{
  "n_layer": 26,
  "d_model": 192,
  "n_head": 9,
  "n_kv_head": 9,
  "head_dim": 32,
  "d_mlp": 576,
  "vocab_size": 8192,
  "activation": "swiglu",
  "norm": "rmsnorm",
  "norm_place": "pre",
  "norm_eps": 1e-06,
  "positions": "rope",
  "rope_base": 10000.0,
  "rope_fraction": 1.0,
  "qk_norm": false,
  "attn_scale": 0.177,
  "bias": "none",
  "tie_embeddings": false,
  "parallel_block": false,
  "init": "normal",
  "init_std_qkv": 0.0563,
  "init_std_o": 0.0,
  "init_std_up": 0.0563,
  "init_std_down": 0.0,
  "optimizer": "muon_variant",
  "lr": 0.00826,
  "lr_mult_down": 2.0,
  "beta1": 0.95,
  "lr_head": 0.0092,
  "grad_clip": 1.0,
  "warmup_steps": 200,
  "schedule": "wsd",
  "decay_fraction": 0.822,
  "decay_shape": "linear",
  "final_lr_fraction": 0.05,
  "batch_tokens": 131072,
  "seq_len": 512,
  "doc_mask": true,
  "z_loss": 0.0001,
  "train_tokens": 902600000,
  "steps": 6887,
  "dataset": "wikipedia_en"
}
MLP neurons of a small language model. Each row is named by its layer, matrix (gate and up: input weights) and neuron, and shows model dimensions 0-191. Each number is 500 + 25 x the weight over its row's rms, rounded and kept within 0 to 999. Numbers have three digits each. A neuron's up and down rows have the sign that makes its largest values positive.
After each neuron's rows, "fires after" lists the tokens most often just before its 100 highest values on Wikipedia text that the model never trained on; "fires in" lists the words (lower case) most often at its 100 highest values on Wikipedia text that the model never trained on. A number after a token or word is its count.

L20.gate300:519516540505517461499529487461495495492512515472446529547524504512481507509517519522459463503523514469502496504482544486525495460462512504477476492504497472495484554494488528486439511442531511497494513545491478463493466504509486532483512488491499517514524527539532464486498503483552493508511489505471513505539512470505499508502463520505505503509515486486482509501530459499484535541437537489485510513484505509517453486504498512481459473477462497517550563453511546500491507477460514496527482535490520463565496506494519527469528489498485483493504533500490462425522483496520507508
L20.up300:521525505471468465510566476526500507507496508530503476513491512545517546514509477517524472499506494514464479520477485529494474532493519481480500515520476493479479480476502503513494508526531553429524462502519526564481503532503515485562509494493507458527509505541522524491491487526518448507524494475469533508521472465511478525475522506498486503488536494525499487534482462507488457489464521488497468482479515475497529494538551488530522447512494464516494528509508540525514561495475507531438498534474485494520477502544554501508478513518520473497527495485474484531529504505528485499
fires after: " on" 26, " |" 22, "On" 10, " On" 7
fires in: "april" 17, "may" 15, "february" 10, "august" 8, "september" 8

L3.gate79:538568473495469503560492495509499481509523498499488540517476476490490469516497553483479521568524485530514522534483484519476503456481500503529494543501472556502514515507454511510505570489470498498472530482507549525493487493484505525535538481486470474550526507531481473478465488491503480496500503518513500519508500498484484492553510526478511532469525508542482479496488485535482492509511471464470446514493495461476466487472460511526510487487527475475532490534526505498490536526506546526484478508514538534522511482539509520500507472485521479449511520486518487528524519478502490546
L3.up79:550546473523509497540495478485498538538472486508549518528517507493480482476462523508458536543485473515511564491491533472541514520494522459490506552489474499494518498502516493510483496480493469491473460489514521503500531528460505510490516491510463529505535465514498532530445487499456504481508485516521508502498520460536493528484484533457490482476510527496485507574525476515470500545479511486547460547500483517479472503493518516515492477487489484501524519564513448457503507460533484489491485522487513500496484509553492474510489496491539497501519515515560502522538509495515489491
fires after: " in" 43, "." 26, "In" 15, " In" 6
fires in: "in" 21, "october" 11, "february" 11, "during" 9, "june" 8, "january" 7

L18.gate367:504502474517563478514493496481467472462511498511499511526510502520444478562485489473509554482515488463473526476512471477529490482498456510498484529472531485509528545475510504502487498527523537469484458517422448484513479497511504519510490446514490503491527511516491515493474497501508511543565482535520525490512500462501466504486529503524532498525480465496496498555518481470490509514526498477460506500484455502517506523487506515470490491479502482480488485491467504511513526529487512490493480503525483490501474490434505525510519505528455486499484495502495483456514567499513510411
L18.up367:492523518527524498515487491541489518481502542490494511474475503474508427503526483469498496499487520525456468539473478457478487508584491492511490580535504567476487516470499473504494473516515490521490447521527547521548463480520498519536520442472492483491487514499471493475502486505537517518548485510484508517499513483510521447470488436496471485515494540509468534474476496490503505514463483535498502492507439488510497518483502505496530453478506495480496489507513492497517520500498457526521481517554509503497499458497515499514511518470497526500512469452491525468489513514489506508
fires after: "," 26, "." 19, " who" 5, "depend" 4, " is" 4, " " 4
fires in: "however" 26, "but" 19, "based" 7, "served" 7, "working" 6, "depending" 4

L2.gate374:515476492513461508476507466476531492507455462497478530500524507568550542500545489475515508524509417489501493460498535513468444508449488518489525502452476539483569502503474492481510485495503486521496506488481484456486493512476532544495484493499506491509486496525498513538552489491479545496543534535507508523516508488509477504487504521510515507504518512496528500496487480533485478528501403537540478514511522498483503489435463468529472481521479520514496514534499490474493480470507527513499525520465526501488516530532529520516486515496478518490494505485520483510495525511505534512
L2.up374:502526497515521475572492499498518495498519455504484489516506503528479462505498490521483460474504520523516546506535497501509500517497450444530514545438536520467530485529481510485530471494489497492499487531471489519508513458485516517513473462506514549475510481502514517514486488487513521492522554520495466500463526471467482532524518497507474513504491477512498513507491455491481490471520485487536501483496472456482472496481540496565523429538535472486510485485532496444493498533533498503493475525474521505433512500489483538533485498485470522475478515473440518515492498514519467499
fires after: "." 93
fires in: "he" 90, "an" 4

L11.gate133:494492471479512492508483476520482500498502487439526470453494505505489460494487481490540505460505506486510525516533473486478502484493546509480497510498517511510452531500485509466519547461540472506482459519488531516512490477490491488532520488480565495509479427457520492525504548474503527495494510480484474477502497528487496461490484520457571531504496503506506489496537497502454504485498459528489455519523475498491501509537518542483491483480534542433478514440500517513482515503528480476491504525488509511527493494515499528493491563472513486508500466526466480553469515482469457516
L11.up133:523499499535506515508534553492493487536482489476480516485486498520510492503535458481545473502529506510496517451465498548497472455512527523552455488481490491511518517498495455502497479477492508459487507509482505503481498502536495477511509553499491479521484497518504487466518489549468469525512468512509511494503507461493561426504483496462527457454545569479505512498500446514516507525482466537501503480524492507484497486502487521522488484443496526490504494484487496499508513497481469498508454486522532507469551511482495473473474507490524512510511495465522463496435481496427524505
fires after: "0" 27, "," 18, ":" 13, "." 8, "1" 4
fires in: "000" 41, "00" 14, "100" 4, "0" 4

L22.gate221:471483529537487507502463527472493525478497498507547554535449467519462505497462503517480517463497476528546510498494491464476527525511516476449500553496517501491503495484469492527496510489514550524500495535507482536569487492519477471488483501521514471563502441493499492484538517506498549501545522468527502521517503479528496524547495508510545546526522538499521486544483503516512499487458492511499528538456493506470513490468504456511499487465511508503472488515503507508525495482462507470531489500500550529493472483515504528499512560478505508446499494527479499539504520525505480488
L22.up221:475459462532506455488506501484472522493515515476496526493476483490493519545488499532504495442493509519521510504441507494502548497495515501486549520506468516481501480525478506518490498532539524530507480521521507485560481515519521476460490484500496492481507478491506508525497476470501523465479538480532506540476521503525518534481551557468546544469473479492514494522523508468499509480517480518540533475481427506487510513492493522493445493469492514472493490521477493469518494542453474502529518536532484532506474440481539478494498486519472522501494468516539486525477476486554529491
fires after: "\n" 24, "." 24, "," 5, " made" 4, " (" 4
fires in: "in" 62, "indonesia" 5, "out" 4

L4.gate278:510498469507506473507524485485455419498545465521498509498507516510453500536540497446515459506501492514447486503467489498495532547469510468522519513557477464492476455497494497522477500522495512510503482498503474523506493513532502523504458490527483520508481487519503530476476483482583487509514543531499490505520494498502546480498501511512501481515467445458475494539520500510497500515496487503468498471500552481490521473484502484483520538506551509541467510583475488484492526516521486489469492504527455497490484520484499536509484471460448525465528507502496468507489503484503477502
L4.up278:522466486516460474530464491516477516461526481488522515516533497497516496544483538504499522497539491507444531498503508499484484526507531497485499502513517524537521475515495527511455451486544488521491494489446503503516509494537480502473483467518489493481507472508442507482505504491511523503547525521489527497503477492540463484502480498505464497508542531489529512531552570449469502542532507514510469491552515435449481557476477464443506510549552505504491508486540501521519497520506490506476525525523494513512504513476519506493485546463505500513491468496503528498462517508501504492
fires after: " was" 29, " is" 23, " became" 9, " S" 5
fires in: "the" 63, "founded" 5, "third" 4, "rothschild" 4

L4.gate482:507511501493496449475503482559499472531472476466500483503492471507500510502542548448559502502507477501502506507491477481489524486446446430509497525516454466478505458458484489531499470490476486528513454493474531497452478490494471490480474474508489491484462482548544509475514495488502504542485528508476524478470484516478515468496511455449524485496511491497467511452530466510496511482466499497503509466481548522497504465552502501472471489518519483518479489487516489504486545521499488484520522484489516546500493506483513527512549501528469469524504539492482540488502528451498479504
L4.up482:500503535519482507486533478532486493525456457420477472502497501531493490494534475517495522485530503459535494493448486524452524449566488527487462511467513465501513506496482520490490530486502475515508513515511527524497495440497498508516476479491464511455481488526529515487465510495497484495503520540485479480507498443527480524502462508476498486478518430484520497535498520474457530527475544494497514480509505466511460511517506458536520508506483464509477517489485453498494522541499453498478487516490511502474515488528527545496497488467498534502537490487533486430489512496510482479
fires after: " is" 55, " was" 28, " (" 4
fires in: "a" 59, "an" 33

L17.gate151:547481468466506530528515496553503494497475482477516472467510484505511404508505502532522503429523448449508526493519500497537502439516499482464524471482508527470497479521514484497437445529494463499519480476526544507491529514475528513474520472538468498470507490533537505541524470512484502486480487513539509521490499515501528499504522497501532489540458466462559481509476499526479514507461500540514515504463531498522513503484520539504536488513530515464523479467530476495473503469481515487517497467526515490488493478499508524495512515497487509483494522508484501457500515474494495488
L17.up151:480470500474527493517482519515524523526494537503492512459518460485526472506519452517522497495492497465489510492488545515516522488509518478526519493476446489515526468522470521507485533508528517516533531485513514473441516475505516521502533452515501492514449482495547509525477529494459501534493499474531501501463515521497555535545484456518498502463460477492526502492494498481493497493517479501459503526494520564539511482534480447512493476537492471500471543516531509498543459507493463502529481470521464502474495504533456511501460544514493518486465513533508499460498532495557484481
fires after: "." 40, "," 30, ")." 4
fires in: "he" 43, "it" 39, "they" 5

L7.gate138:532479513479489460545462509516497508493483479476516545469491469508511487495485483520504510532518501516499545520492471474522487477527544490490484514504504519453507453473461478506427498476461495552517492476500487512463489490463500485540538502475460462479497450534490571506482483505527549503493477495509482536514527502538506468501475528523483509516490513511505491488481480494505476499560549516516498522523523516533507517509488475463534516475516468462466532514513498527505469458490525529540518468467464476468524524511508512492475481508540546464514513483507535494510466517488522500
L7.up138:517539494490546508528505508516484465505524476505499504488519516485521541493487471460526479479492501484489502517525510488495443491504532541510537500466470481530467471517466514521471507514477510498503504475501495478464508487526509461536486494523506510435474426494439537495501488532432479516516445503508505527515516467453528542533485530480503508508511497432514541503503485530509517476492529561481513501494518538528517509530486469510511457519502484470485473502486511525521467503497511477477520518505507500539546519486514541508466526487518484487485456467534517496474503480513482530
fires after: "." 20, " as" 8, "n" 8, " that" 6, " when" 6, " \"" 5
fires in: "they" 50, "it" 11, "yunho" 8, "i" 5

L3.gate498:496515480496470487510490483502466548460477479462521522501540490488510430506491522523484523489465469468527484515501473486520514521498505480512459520462528553484461515526475507527485529458511512460500496505527471496474530494455459485512528487503465503513515487493517499529457526486416490473517447467473503495456488483506493519538495500480512524494532460523481518510499517517509530513488550468522495519469493474477486478520502533490543491497472510477524537509543529496502515498471501490551503501522516501482509483532495470473507444486440493489514488521497482543505523471492445508
L3.up498:497466494471485527577505513446488532479497518472546439503467477488466501516487519520484508520470489476489500536486526495513474465486490494503492505533538518501470505544500500499512483498501497484507476527502525526518509471495526492486489499506484490520484504489503488550496505479486520511515531532478523519525525530492467524502505500511516505521506432500551492499467483496567488480467521449496478521523497478449498479465436490519510530539439506497506554490501495492475501531448484507503539490524485510469475475503524495520481472517503450446551502512520471526518532536477507485
fires after: " in" 51, " In" 8, "In" 8, " |" 5, " on" 4
fires in: "june" 24, "march" 13, "october" 11, "may" 7

L4.gate555:488535480479507515478521521469512514526445503478508512536480504488505479505543466457467500489515530541497535494503514537466483470510467473533552499524513544473460471479536480485475501458497454511482457541472504505527525506498490500507512457515521535463484499514526487479479511535465511488530525511492504478522535506452495503475528529520532476467453474493509488472478441499484504471456513521494503475551475475462504483529485484477539497515484459464478452499530502504487501472545483496489537469495488519500489498526500489483456512534503502508504506483491556541527506486492477463
L4.up555:484539526531524527475520502537532483503534475504534460494487473509513473504486448486520496515507504531545497455505464523512492539498503492515498521458477495466499548487524513539481500519465481527488476502465526510457497486525491506509491468499583546508492481498528539493470508562503495499508525492480493463477470451483507513528453517475509508461521482517500513455501514478472498484504469508513465490462541533463441514502513463523482537520481511484456496519500496516492480512554522507497476497534468511507473459522484491483485528506461520530507507545522481525533491476519520501
fires after: " is" 24, " was" 17, "," 14, " and" 4, " in" 4
fires in: "an" 57, "one" 22, "another" 12

L3.gate330:506510541507490506503484488454487529499493460521509496501501476506519430498495494535466508463532440511482477498492514503539490442517486507486502488493522502455485517498500538484500527494505501466528523537542530536479499535437504535538501510486455550495488496499518535473485463494555546512517542476484506501476515466524507529442489499498501498485505441475497489556475483552486507488519501493499483519465470479500521474482493524481493495519486508471543498520518508514486507489500492501447498482550508466440502493526535481520482475508489487503519520500478486464529467478551484482
L3.up330:526529496534482513482514543519508507492515470545502536493507487505447456495508501562481499473509428477494517486513488534546452510535527507486515517483467554501527519533485503497449582504510523493523493489506495495501461475479502524500485497509484506480543550498531485512501493518538511499480514489493528477479488506533454502484485531474481495476523485507483504549469525514507535545518500508518483502481507508479496536534503466476486476478479500505489492489475500537478472518537519506493491531510475435454473448531506483473495486505474503482465513509452480551538485504514518487
fires after: "0" 17, "6" 14, "8" 13, "3" 11, "1" 9, "5" 8
fires in: "january" 15, "march" 14, "september" 14, "august" 12, "october" 12, "april" 8

L4.gate381:484468511467432540469497463495528513497509509491519510530512499514462541545525486539546520489468472503508504498537469500495519482472434503506524484498493495509521546463515483465491514484563493525492480496470505499430497510493457523511516513519532480501500469538525534476502522499504521503511482496498483534529472504485549527511528572520518489514492565451492487536498476483485451501465478494462508489494515489488471487492519484516480489491448477512504536477529509505517460529473521504450506508515530508520529483499492461507514516507496447521461499514486520514510510520506477479
L4.up381:513489533462500497444524475530523519467464479506473496508502477514503508517548442535481513457537464471512511508518506493506473515506522498522499511478523467507485539486521511512503530455490499537491499491530464488493486510523544493503486543508483464495490507524495531509534490501510465532516508508489544503529546513482469503483471509504509484493481492494469482514506508505524533445500517461494505522479473520524524472402519529529468488487447487457495483525482478493449482508509509470550468492504479504505481498480494533511482482516548519443505463533513497508478475489469565509
fires after: "." 43, "," 15, "\n" 10, " Tho" 6, " " 5
fires in: "however" 28, "after" 21, "though" 10, "despite" 10, "although" 6, "result" 6